Part of a small language model's weights.
Size: 11 layers, 2 heads of 64, vocabulary 876, 3.47M parameters.
Architecture: LayerNorm before each block, learned positions, tied embeddings.
MLP neurons of a small language model. Each row is named by its layer, matrix (down: output weights) and neuron, and shows model dimensions 64-127. Each number is 128 + 24 x the weight over its row's rms, rounded and kept within 0 to 255.
A block is one neuron, or neurons of one layer that tend to fire together. After each block is what it responds to, as a language model described it from the Wikipedia text at the highest values.

L6.down5 [118 141 161 109 123  78 133 117 120 115 160  83 134 151 165 148 120  98 137 139  92 145 164 160  76 132 123 135 155 123 157 110  97 151 168 160 135 151 102 134 112 136 144 114 138  90 108 105 131 159 101  96 149  77 193 141  92 149 136 154 135 159 163 129]
L6.down398 [162 137 145 129 117 127 134 142 145 117 123 141 134 114  98 192  98 149 113 124  95 147 139 133 105 108 149 131 113 161 164 119 153 120 154 126 103 175 122 108  89 168 140 102 112 113 111 133 131 112 128 136 148 124  90 116 115 112 144  81 148 111 136 111]
L6.down416 [144 111 168 149 139 137 139 152  98 154 123  97 154 152 165 122 132 159 132 129  81 111 126 136  79 181 118 139 137  97 145 138 180 103 113 180 137 138 136 112 107 116 119 119 125 126 134 152 166 126 130 106 149 122 119 112 139 155 113 139 120 152  77 111]
L6.down455 [ 90 121 140 134 101 119  92 118 140  97 110 131 137 122 129 109 133  94 131 104 103 154 136 121 122 108 164 137 123 111 151 125 153 108 120 120 139 109 131 177  85 125 123 127 111 174 111 155 161  70 110 123 137 133 112 138 101 105 130  95 108 123 160 108]
Description: Short consonant fragments, usually c or s, cut off right after a prefix piece inside a word, as in ex-c-iting, dis-c-overed, con-s-ult.

L3.down205 [126 126 134 137 135  78 127 135 117  93 146 146 153 137 133 153  62 114 144 118 127 113 125  87 107 146 143 102 152 111  87 144 106 122 117 135 144 124 153 102  88  96 111 123 108  97 115 166 127 141 140 118 129 112 115 120 134 128 166 133 145 127 163 155]
L3.down596 [112 114 155 135 156 112 136 141 127 103 123 106 135  96  89 142 127 109 154 124 142 121 104  76 123 142 131 151 103 115 131  97 154 125 140  93 118  98 150 140 127 127 132 137 130  87 114 138  56 144 147 164 137 130 143  94 138 144 174 156 166 134 145 127]
Description: Subject pronouns opening a sentence or clause, usually after a period or comma: He scored, It is, which captures, she was.

L6.down54 [101 131 125 114 110 131  94  76 108 145 151 156 132  77 160 175 148 114 100 162  93 153 126 114 127 145 125  99 124  95 131 145 143 100  93 140 148 145 150 118 138 161  89 143 157  94 155 107 188 143 132 153 159 109 124 115  86 142 159 103 140 136 144 146]
L6.down221 [140 148 166 109 109 155 104 179 146  96 123 134  92 182 110  86  93 140 138  99 116 130  88 138 126 127 147 163 138 117 172 137 130 153 140 100 134 123 153 130  95 145 114 130 160 143 102 112 150 121 169 111 103 125 124 116 120 108 141  97 164 159 151 107]
L6.down564 [109 121 112 128 173 131 170 126  92 161 141  93 142 121 100 121 143  77 136 139 124 132 159 161  96 105 122 136 140 148 171 134 115 172 120 155 119 103 137 119 102 148 106  85  76 140 135 144 160 128  99 122 142 154 192 136 129  97 143 117  85 108 115 133]
L6.down587 [159 167 121  87 102 130 115 130 139  88 138 138 122 169 116 105  94 130 129 152 119 171 144 112 146 153 135 157 185 118 101 142 138 141 153 134 104 108 115 101 124 102 135 142 151 136 139 186 110 127 134 138 130 105 164 160 164 105 139 114 144 138 166 114]
Description: Short inner pieces of words split into several tokens, like v in ad-v-ice or ov in disc-ov-ers, and word-initial w in w-orld, w-on.

L2.down64 [115  91 116  87 117 158 131 131 116 113 119 119 111 107 134  98 132 132 130 150 114 136 108 151 152 113 146 117 142 136 144  70 119 124 146 114 133 142 112 104 127 131  96 133  98 106 136 136 103 100 124 163 159 152  93 148  94 170 165  84 125 143 140 116]
L2.down66 [153 103 103 100 154 155 126 132 123 150 134 167 136 135 114 119 126  97  95 140 108 118  94 130 157  57 127 122 127 174 196 101 153 104 114 103 153  99 125 177 134 147 209 138 154 144 127 187 174 144 139 112 161 112 153 141 105 122 141 121  86 148 151 113]
L2.down160 [ 94 125 112 138 132 155  82 150 143 147 104 148 116  99 121 147 141 156 134 115 159 127 146 148 144 122 133 172 170 141 124 119 137 120  93  94 106  85 144 104 123 144 135 132 134 118 123  76 124 149 127  96 169 163 124 110  78  89  79 129 137 116 106 171]
L2.down282 [113 161 155  99 114 153 109 115 156 124 112 114 108  91 153 119  91 107 119 146 138 126 107 167 152 127 113 130 124 136 153 101  97 120  96 107 166 122 127 188 147 172 122 102  62 106 146 170 123 153 134 177 161 120 124 140 104 109 168 110 146 140 118 118]
L2.down346 [133 143 127 120 115  97 128 115 140 114  90 124 113  93 130 123  66 162 131 119 158 126 114 145 148 127 167 137 130 138 149 114 141 122  88 133 138 132 106 100 116 106 125 142  99 103 136 170 127 100 178 140 150 151  83 135 129  98 134 149 137 132 144  91]
L2.down390 [108 116 116 143 139 151 147 127 119 150  81 126 147 124 148  99 140 138  99 146 129 151 182 150 106 153 102 106 138 143 135 114 118  97 121 127  88 170 136 135 108 141 156 147 118 113 141  80 156 119 140  97 118  95 124 101  96 110 102 111 114 163 139 141]
L2.down402 [147 150 135 149 154 148 119 106 150 101 107 157 121  92  87 112 146 134 133 117 109 115 119 129  95  99 104 147 110 150 185 134  86 117  72 136 123 130 134 164 136 139 132 146 112 114 127 127 133 112 174 150 231 112 136 157 131 136 116 121 145 125 139 177]
L2.down554 [138 150 156 112 126 142 164 154 134 145 105 157 151 105 151  89  78 159 141 149 139 118 129 152 128 101 174 113 136  84 157 147  91 102 111 107 152 156 137 143 123 115 147 143  87 118 171 161 102 112 140  93 141 192 133 118  91 142 137 125 105 152 123 120]
Description: Mid-word subword pieces, mostly th (Although, fifth, truth, rhythm), plus outh/orth in compass words and odd symbol bytes in coordinates.

L3.down332 [107 119 131 122 129 143 171 143 111  92 160 128 126 127 115 127 141 120 136 143 141 151  87  78 133 151 115 153  95 101 137  97  99  94  98 121 131 132 131  68 119 110 121 105  69 109 157 140 136 101 106 115 175 108 108  99 121 129 150 104 144 110  88 152]
L3.down519 [128 121 129 145 147 141  78 152 159 110 113 141 126  92 106 118 143  93 127 122 141 123 155 126 155 146 115 128 173 116 111 102 111 144 104 111 126  91 120  82 143 108 104 118 146 122 137  90 110 119 105 105 151 145 157 129 118 111 124 111  96  78  83 140]
Description: Opening word pieces ending in c or ec, mostly sec (second, secret, security), also Dec, rec, sc, and ec in technique or mechanism.

L6.down80 [148 157 110 147 165 108 113 170 134 130 153 108 118 146  96  97  90 131 127 131 131  93 103 101 179 114  73 112 120 138 160 113 133  97 146 133 110  49 105 135 170 140 127 120 123 114 110  85 128 134 137 152 121 152 146  80 166 118 121 173 102 141 153 147]
L6.down87 [121 132 166 170 121 115 114 131 123  93 104 137 158 133  85  99 145 134 127 155 107 142  87 130 119 128 144 105 137 147 131 121  92  99 115 120  77 135 133 135 136 138 139 125 139  95 117 114 156 154 135 149 136 157 110 103 147 106 131 150 131 151 114 135]
L6.down353 [123 124 133 124 152 131  83 167 156 101 118  98 121 146  79 129 107 146 141 123 162 104 173 143 146 111 114 132 141 167 126 113 110 155 148 189 132  83 141 143 123 117 150 113 139 141 129 109 146 105 163 143 132  99 190 138 121 144 162 111 105 139 180 135]
L6.down363 [122 159 140 127 127 181 121 145 143 129  81 115 129 153 123 123 112  96 146 105 129 138 129 127  91 121 119 135  83 106 141 145 104 136 108 156 141 109 145  93  79 103 143 114 135 130 117 144 156 140 103  99 112 129 146 137 138 102 210 127 102  84 129 120]
Description: Middle piece of a word split after a one-letter or short first piece, especially after P, such as P-art-y, P-op-ulation, v-oc-al.

L2.down109 [114 115 145 151 115 136 132  96  95 138 118 130  98 116 104 150 126 132  97 127 150 130 129  99  94 147 124  91 156 112  93 111 173 100 123 112 114 132 123 115 129 134 137 128 149 126 121 190 162 143 145 143 132 124 118 161 131 161 112 148 119 105 137 118]
L2.down161 [120 114 112 124 140  99 172 134 126 127 171 128 143 128  82  70  93 102 126 116 152 111 137 186 166 129 114 152 125 154 118 140 134 102 132 144 131 151  85 112 115  84 123 148 186  80 137 130 126 150 128 140 128 145 145 151 110 134 129 127 111 159 127 126]
L2.down181 [129  86 120 138 120 132 196 142  98 114 127 131 162 126 132 121 142 112 120 126 137 115 144 114 108 114 165 128 186 152 132 152 111  54 130 139 145 120 124 184 129 116 154 110 112  93 155 110 125 121 169 159 201 118 111 131 106  86  89 126 164 110 104 106]
L2.down190 [126 150 102 102  77 151  96 119 116 144 150 119 130  82  88 117 159 136 147 126 158 144 122  45 108 153 109  93 117 174 147 102 162 139 151 170 178 166 128 124 159 117 133 128 110 121 160 129 146 131 157 171 139 148 107 143 111 118 135  85 127 101  97 123]
L2.down283 [137 125 115 135 154 156 142 158 106  81 104 166 143 157 120 138 117 121 126 125 121 126 120  90 105 131 159 137 134 116 153 137 117 117 105 114  86  74 110 146 150 136 144 115 141  83 134 185 151 143 166 114 173 185 140 131 115  97  93 136 113 182 106 112]
L2.down351 [113 151  98 101 170 149 137 170 120 139  77 147 139 152 133 145 151  89 133 118 178 147 115 123 123 127 119 159 113 142 179 119  82 136 135 133  87 112 110 126 126 159 189 146 137  93 148 135 140 111 160 148 153 139 146 118  78 103 105 112 188 119 143 134]
L2.down423 [116 153 126  86 133 175 142 168 145 131 139  92  99  92 125 148 105 168 102 120  86 100  89 103 157 118 129 127 141 144 117 120 101 121 163 162 160 114 146 120 101 132 154 145 120 178 119 142 125 123 136 116 164  98 107 140  79 172 108 114 160 119 113 150]
L2.down477 [116 134  84 113 127 112 110 156  85 128 112 135 152 161  94 138 117 143 148 173 162  92 100  99 160  99 126  85  87 138 146 135  91 128  79 151 150  76 134 123 135 141 128 127 108 114 109 114 119 147 148 146 164  82 158 138 141 150 177 164 163 108 165 122]
Description: Word-internal pieces like oc, uc, in, un inside longer words (Ass-oc-iation, s-uc-cess, Plat-in-um), plus the bullet byte after a dash in population/area infobox lines.

L3.down454 [119 107 135 149 136 141 105 137 122 127 130 119 168 134 156 137 106 147 128 135 121 111 122 110 171 154 115 102 164 148  97 112  94 124 117 156 158  97 153  85 131 122 128 142 173 175 101 110  89 102 155 149 130 112 164 170 131 149 123 106  91 120 180 167]
L3.down556 [131 129 144 111 112 117 117 149 143  75  54 135 124 112 111 106 107 147 113 154 159 158 127 117 159 139 157 133 156  95 120  99 121  86  96 163 156 130 155 123 122 127  90 124 153 146 129 123 126 128 117 132 138 109 128 132 135 101 156  98 107 122 153 140]
Description: Word-initial pieces like th/Th that need completion (third, than, three, This), plus auxiliaries has/had/have, but, and ex in Mexican/Texan.

L2.down69 [138 170  86 116 101 148 117 143 132  98 152  95 133 186 113 125  94  97 136 143  88 135 144 149 112 116  95 122 133 131 132 138 177 116 130  95 141 158 137 105 121 122 117 130 142 116 144 142 159 128 144 133 145 103 158 119 155  93 136 155 135 133 109  91]
L2.down173 [129 111  70 145 146 118 117 161  98 121 128 108 105 135 120  94 128 130 120 150 108 143 187 109 111 134 133 105 108 134 148 121 140 134 169 124 134 143 119 146 106 141 164 113 101 135 140 108 150 126 133 138 137 121 172 151 147 128 126  94  76 116 142 132]
L2.down222 [154 182 112 122  83 168 132 124 117 119 134 135 121 105 140 133 125 127  86 139 132 102 111 125  97 157 124 116 120 144 130 132 100 138 151 105 107 143 111  83 115 141 140 150  98 195 132 135 131 146 183  85 154 141 102 132 105 179 168 125 154 136 113 129]
L2.down258 [100 136 118 102 114 169 113 112 113 115 179 107 146 158 127 117 152 118 115 174 112 112  77 112 125 143 151 137 134 135 103 116 153 168  75  85 114 123 148 156 149 139 130 111 150  85 158 174 120 124 155 147 157 111 140 136 141 181 172 137 121 123 146 160]
L2.down504 [150 161 131 133 151 122 157 145 128 145 134 151 128 164 156 145 133 103 154 129  95 121 130 131 138  98 113 146 134 123 140 130 134 110 128 129 111 143 140 128 110 144 127 111 166  82 136 128 121 153 173 106 142 159 188  97 122 112 161 108 118 138 105  94]
L2.down572 [166 119 121 121 122 118 124 181 138 171  91 138 104 127 163  90 111 150 145 161 146 124 136 143  99 160 134 117 148 130 162 126 144 153  99 118 147 115 122 142  80 133  86 143 118 122 140  82 142  85 115  95 159 149 133 149 163 146 143 123 118 143  94  79]
L2.down580 [119 134 148 121 171 122 153  98 140 111 185 114 119 134 149 109 139 156 127 153 127 112  88 105 105 130 109 166  77 104 115 100 114 147 137  94 139 110 156 104 155 141 111 132 156 108 163 106  77 127 104 138 143 127 129 140 122 137 161 118 111  98 139 110]
L2.down592 [120 129  98 106 144 126  96 144 128 136 117  98 130 160  60 117 145  92 112 128 131  89 160 165  98 133 124 123 125  91 145 142 136 129 152 132 119 121 113 161 123 109 165 138 106 130 131 155 107 129 118 116 156 107 140 167 131 143 111 104 168 121 114 176]
Description: First word or piece of a multi-token name or word, mostly United in the United States and club names, plus openers like de, o, A(ustralian).

L6.down53 [127 124 140 152 123 137 167 104 181 117 131 116 179 142 105 159  55 122 114 137 127  98 131  95 141 146 148 137 104 133 166 129 146 132 121  97 126 102 116 135 116  98 131 151 110 101 119 157  86 167 137 157  95  95 128 136 144 150 139 131 132 155 108 167]
L6.down113 [174 116 167 117 164 156 139 122 119 118 141 138 107 108 137 117  93  74 131 125 162 130 146 110 119  96 177 128 119 118 137 102  77 109 122  98 136 111 141 154 129 128 137 123  87 117 131 113  90 134 147 125 108 169 151 109 152  96 156 138 142 118 105 167]
L6.down246 [131 131 161 127 147 126 116 125 138 119 133 154 150 143 128 154  94  85 125 110 171 165 132 131  99 129 126 115 187 117 152 109 153  77 110 100 102 163 143 120 117 147 122 114 141  64 126 135  84 120 128 109 143 109 131  97 105 118 107 125  92  90 118 144]
L6.down593 [133 114 192  90 117 123  93 126 162  91 151 153 118 142 137 134 108 111 128 108 145 104 107 146 152 133 139 127 122 122 162 140 102  88 117 127 165 135 142 112 135 151 117 135 136  51 129 129 126 128 147 168 137 134 127  97 132  98  89 117  87 109 139 145]
Description: A standalone " f" starting a split word mid-sentence, as in f+eatured, f+uneral, f+ollow, f+ound; weaker on " he", " se", " le".

L3.down10 [137 116 140 127 158 108 102 136 143 125 110 134 156 162 138  93 123 131 118 106 132 128 155 164  81 110  81  41 133  84 116 122 184 135 179 103 125 154 134 175 146 143 129 121 138 164 121 111 147 107 109 130 132 118 138 121 143 144 148 103 124 117 148 182]
L3.down245 [122 179 179 108 147  79 130 119 145  94 133  98 123 117 127 125 121 115 124 159 109 147 121 128 143 138 106 153 142 109  86 135 121 109 109 129 103  77 136 152 126 159 128 104  87  89 124 126 137 189 140 157 154 130 114  98 111 161 141 172 126 143 146 117]
Description: "United" completing English football club names like Sutton United or Rotherham United, plus mid-word fragments like insp-ire, inj-ure, Associ-ate, app-ointment.

L2.down67 [117 123  82 176 131  92 100 153 120 118 128 119 156  81 154 141 107  94 115 135 122 121  92 122 178 103 122 143 127 109 114 119 134  89 141  97 127  99 147 148 107 122 105 164 162 105 123 164 116 157 141 129 166 122 125 148 124 135 162  91 116 110  98 130]
L2.down213 [128 134 159 137 148 163 116 103 117 133 168 153 136  84 122 137  79  99 158 130 137 171 129 159 121 158 148  91 114  86 155  94  92 148 101 129 161 139 132 129  93 145 132 125  73 104 110 153 132 135 144 148 137 123 131 119 120 149 136 103 130 115 131  98]
L2.down287 [ 98 131 106 107 123 128 111 149 108 136  93 136 144 152 143 181 122 109 140 110 137 136 174 153 184  86 161 126 152  71 141 124 162 108 159 112 156 163 126 161 125 134 119 115 141 126 155 111 183 110 138 145 136  62 141  69  97  90 148 124 152 127  88 127]
L2.down323 [119 158 129 154 128 166 150  97  98 120 141 128 122 118 145 174  92 121 142 161 111 150 133 167 107 175 127 107 167 159 110 116  59 106 122  73 130 102 125 121 121 122 143 108 110 119 131 151 138 164 132 142 142 143 140 118  83 116 108 149 119 161 110 126]
L2.down326 [121 161 145 138 176 150  97  99 142  93 142 104 157 122 123 156 150 111 124 140  99 126 123  99 113 127 163  87 112 115 120  75 122 153 129 120 131 110 134 109 137 140 136 119 127 103 131 135 131 133 109 152 139 151 155  88 133 121 203 134 141 116 130 164]
L2.down386 [142 101 104 120  69 174 172 153 119 121 131 134 115 116 168 125 145 132 113  76 156 118  65 114 153 115 160 114 104 106 141 129 106 169 131 136 127 124 128 125 121 124  95 129  88  91 120 142 123 125 138 154 150 119 116 105  67 158 123 160 143 116 108  74]
L2.down496 [119 161 162 170 125 114 101 105 153 122 145 154 108 116  98 156  89 127 132 159 138 149 117 125 105 117 175  74 125 115  87 137 122 114 121 132 156 136 133 101 100 152 127 131 174 171 108  96 156 113 144 167 121 149 157 122 156 187 123 128 136 164  91 133]
L2.down515 [135 161 133 119 168 153 100 120 137  89 130 122 141 134 116 191 154 127 158 110 108 140 121  73  58 101 118  95 173 125  99  83 112 114 123 139 101 165 150 117 118 128 138 107 111 120  98 139 123 104 169 131 134 137 161 116 135 159 134 139 154 117 151 124]
Description: Two groups: sentence-initial subject pronouns (It, it, He, she) before verbs like was or is, and noun-suffix word pieces (ment, ction, ition: comment, construction, destruction).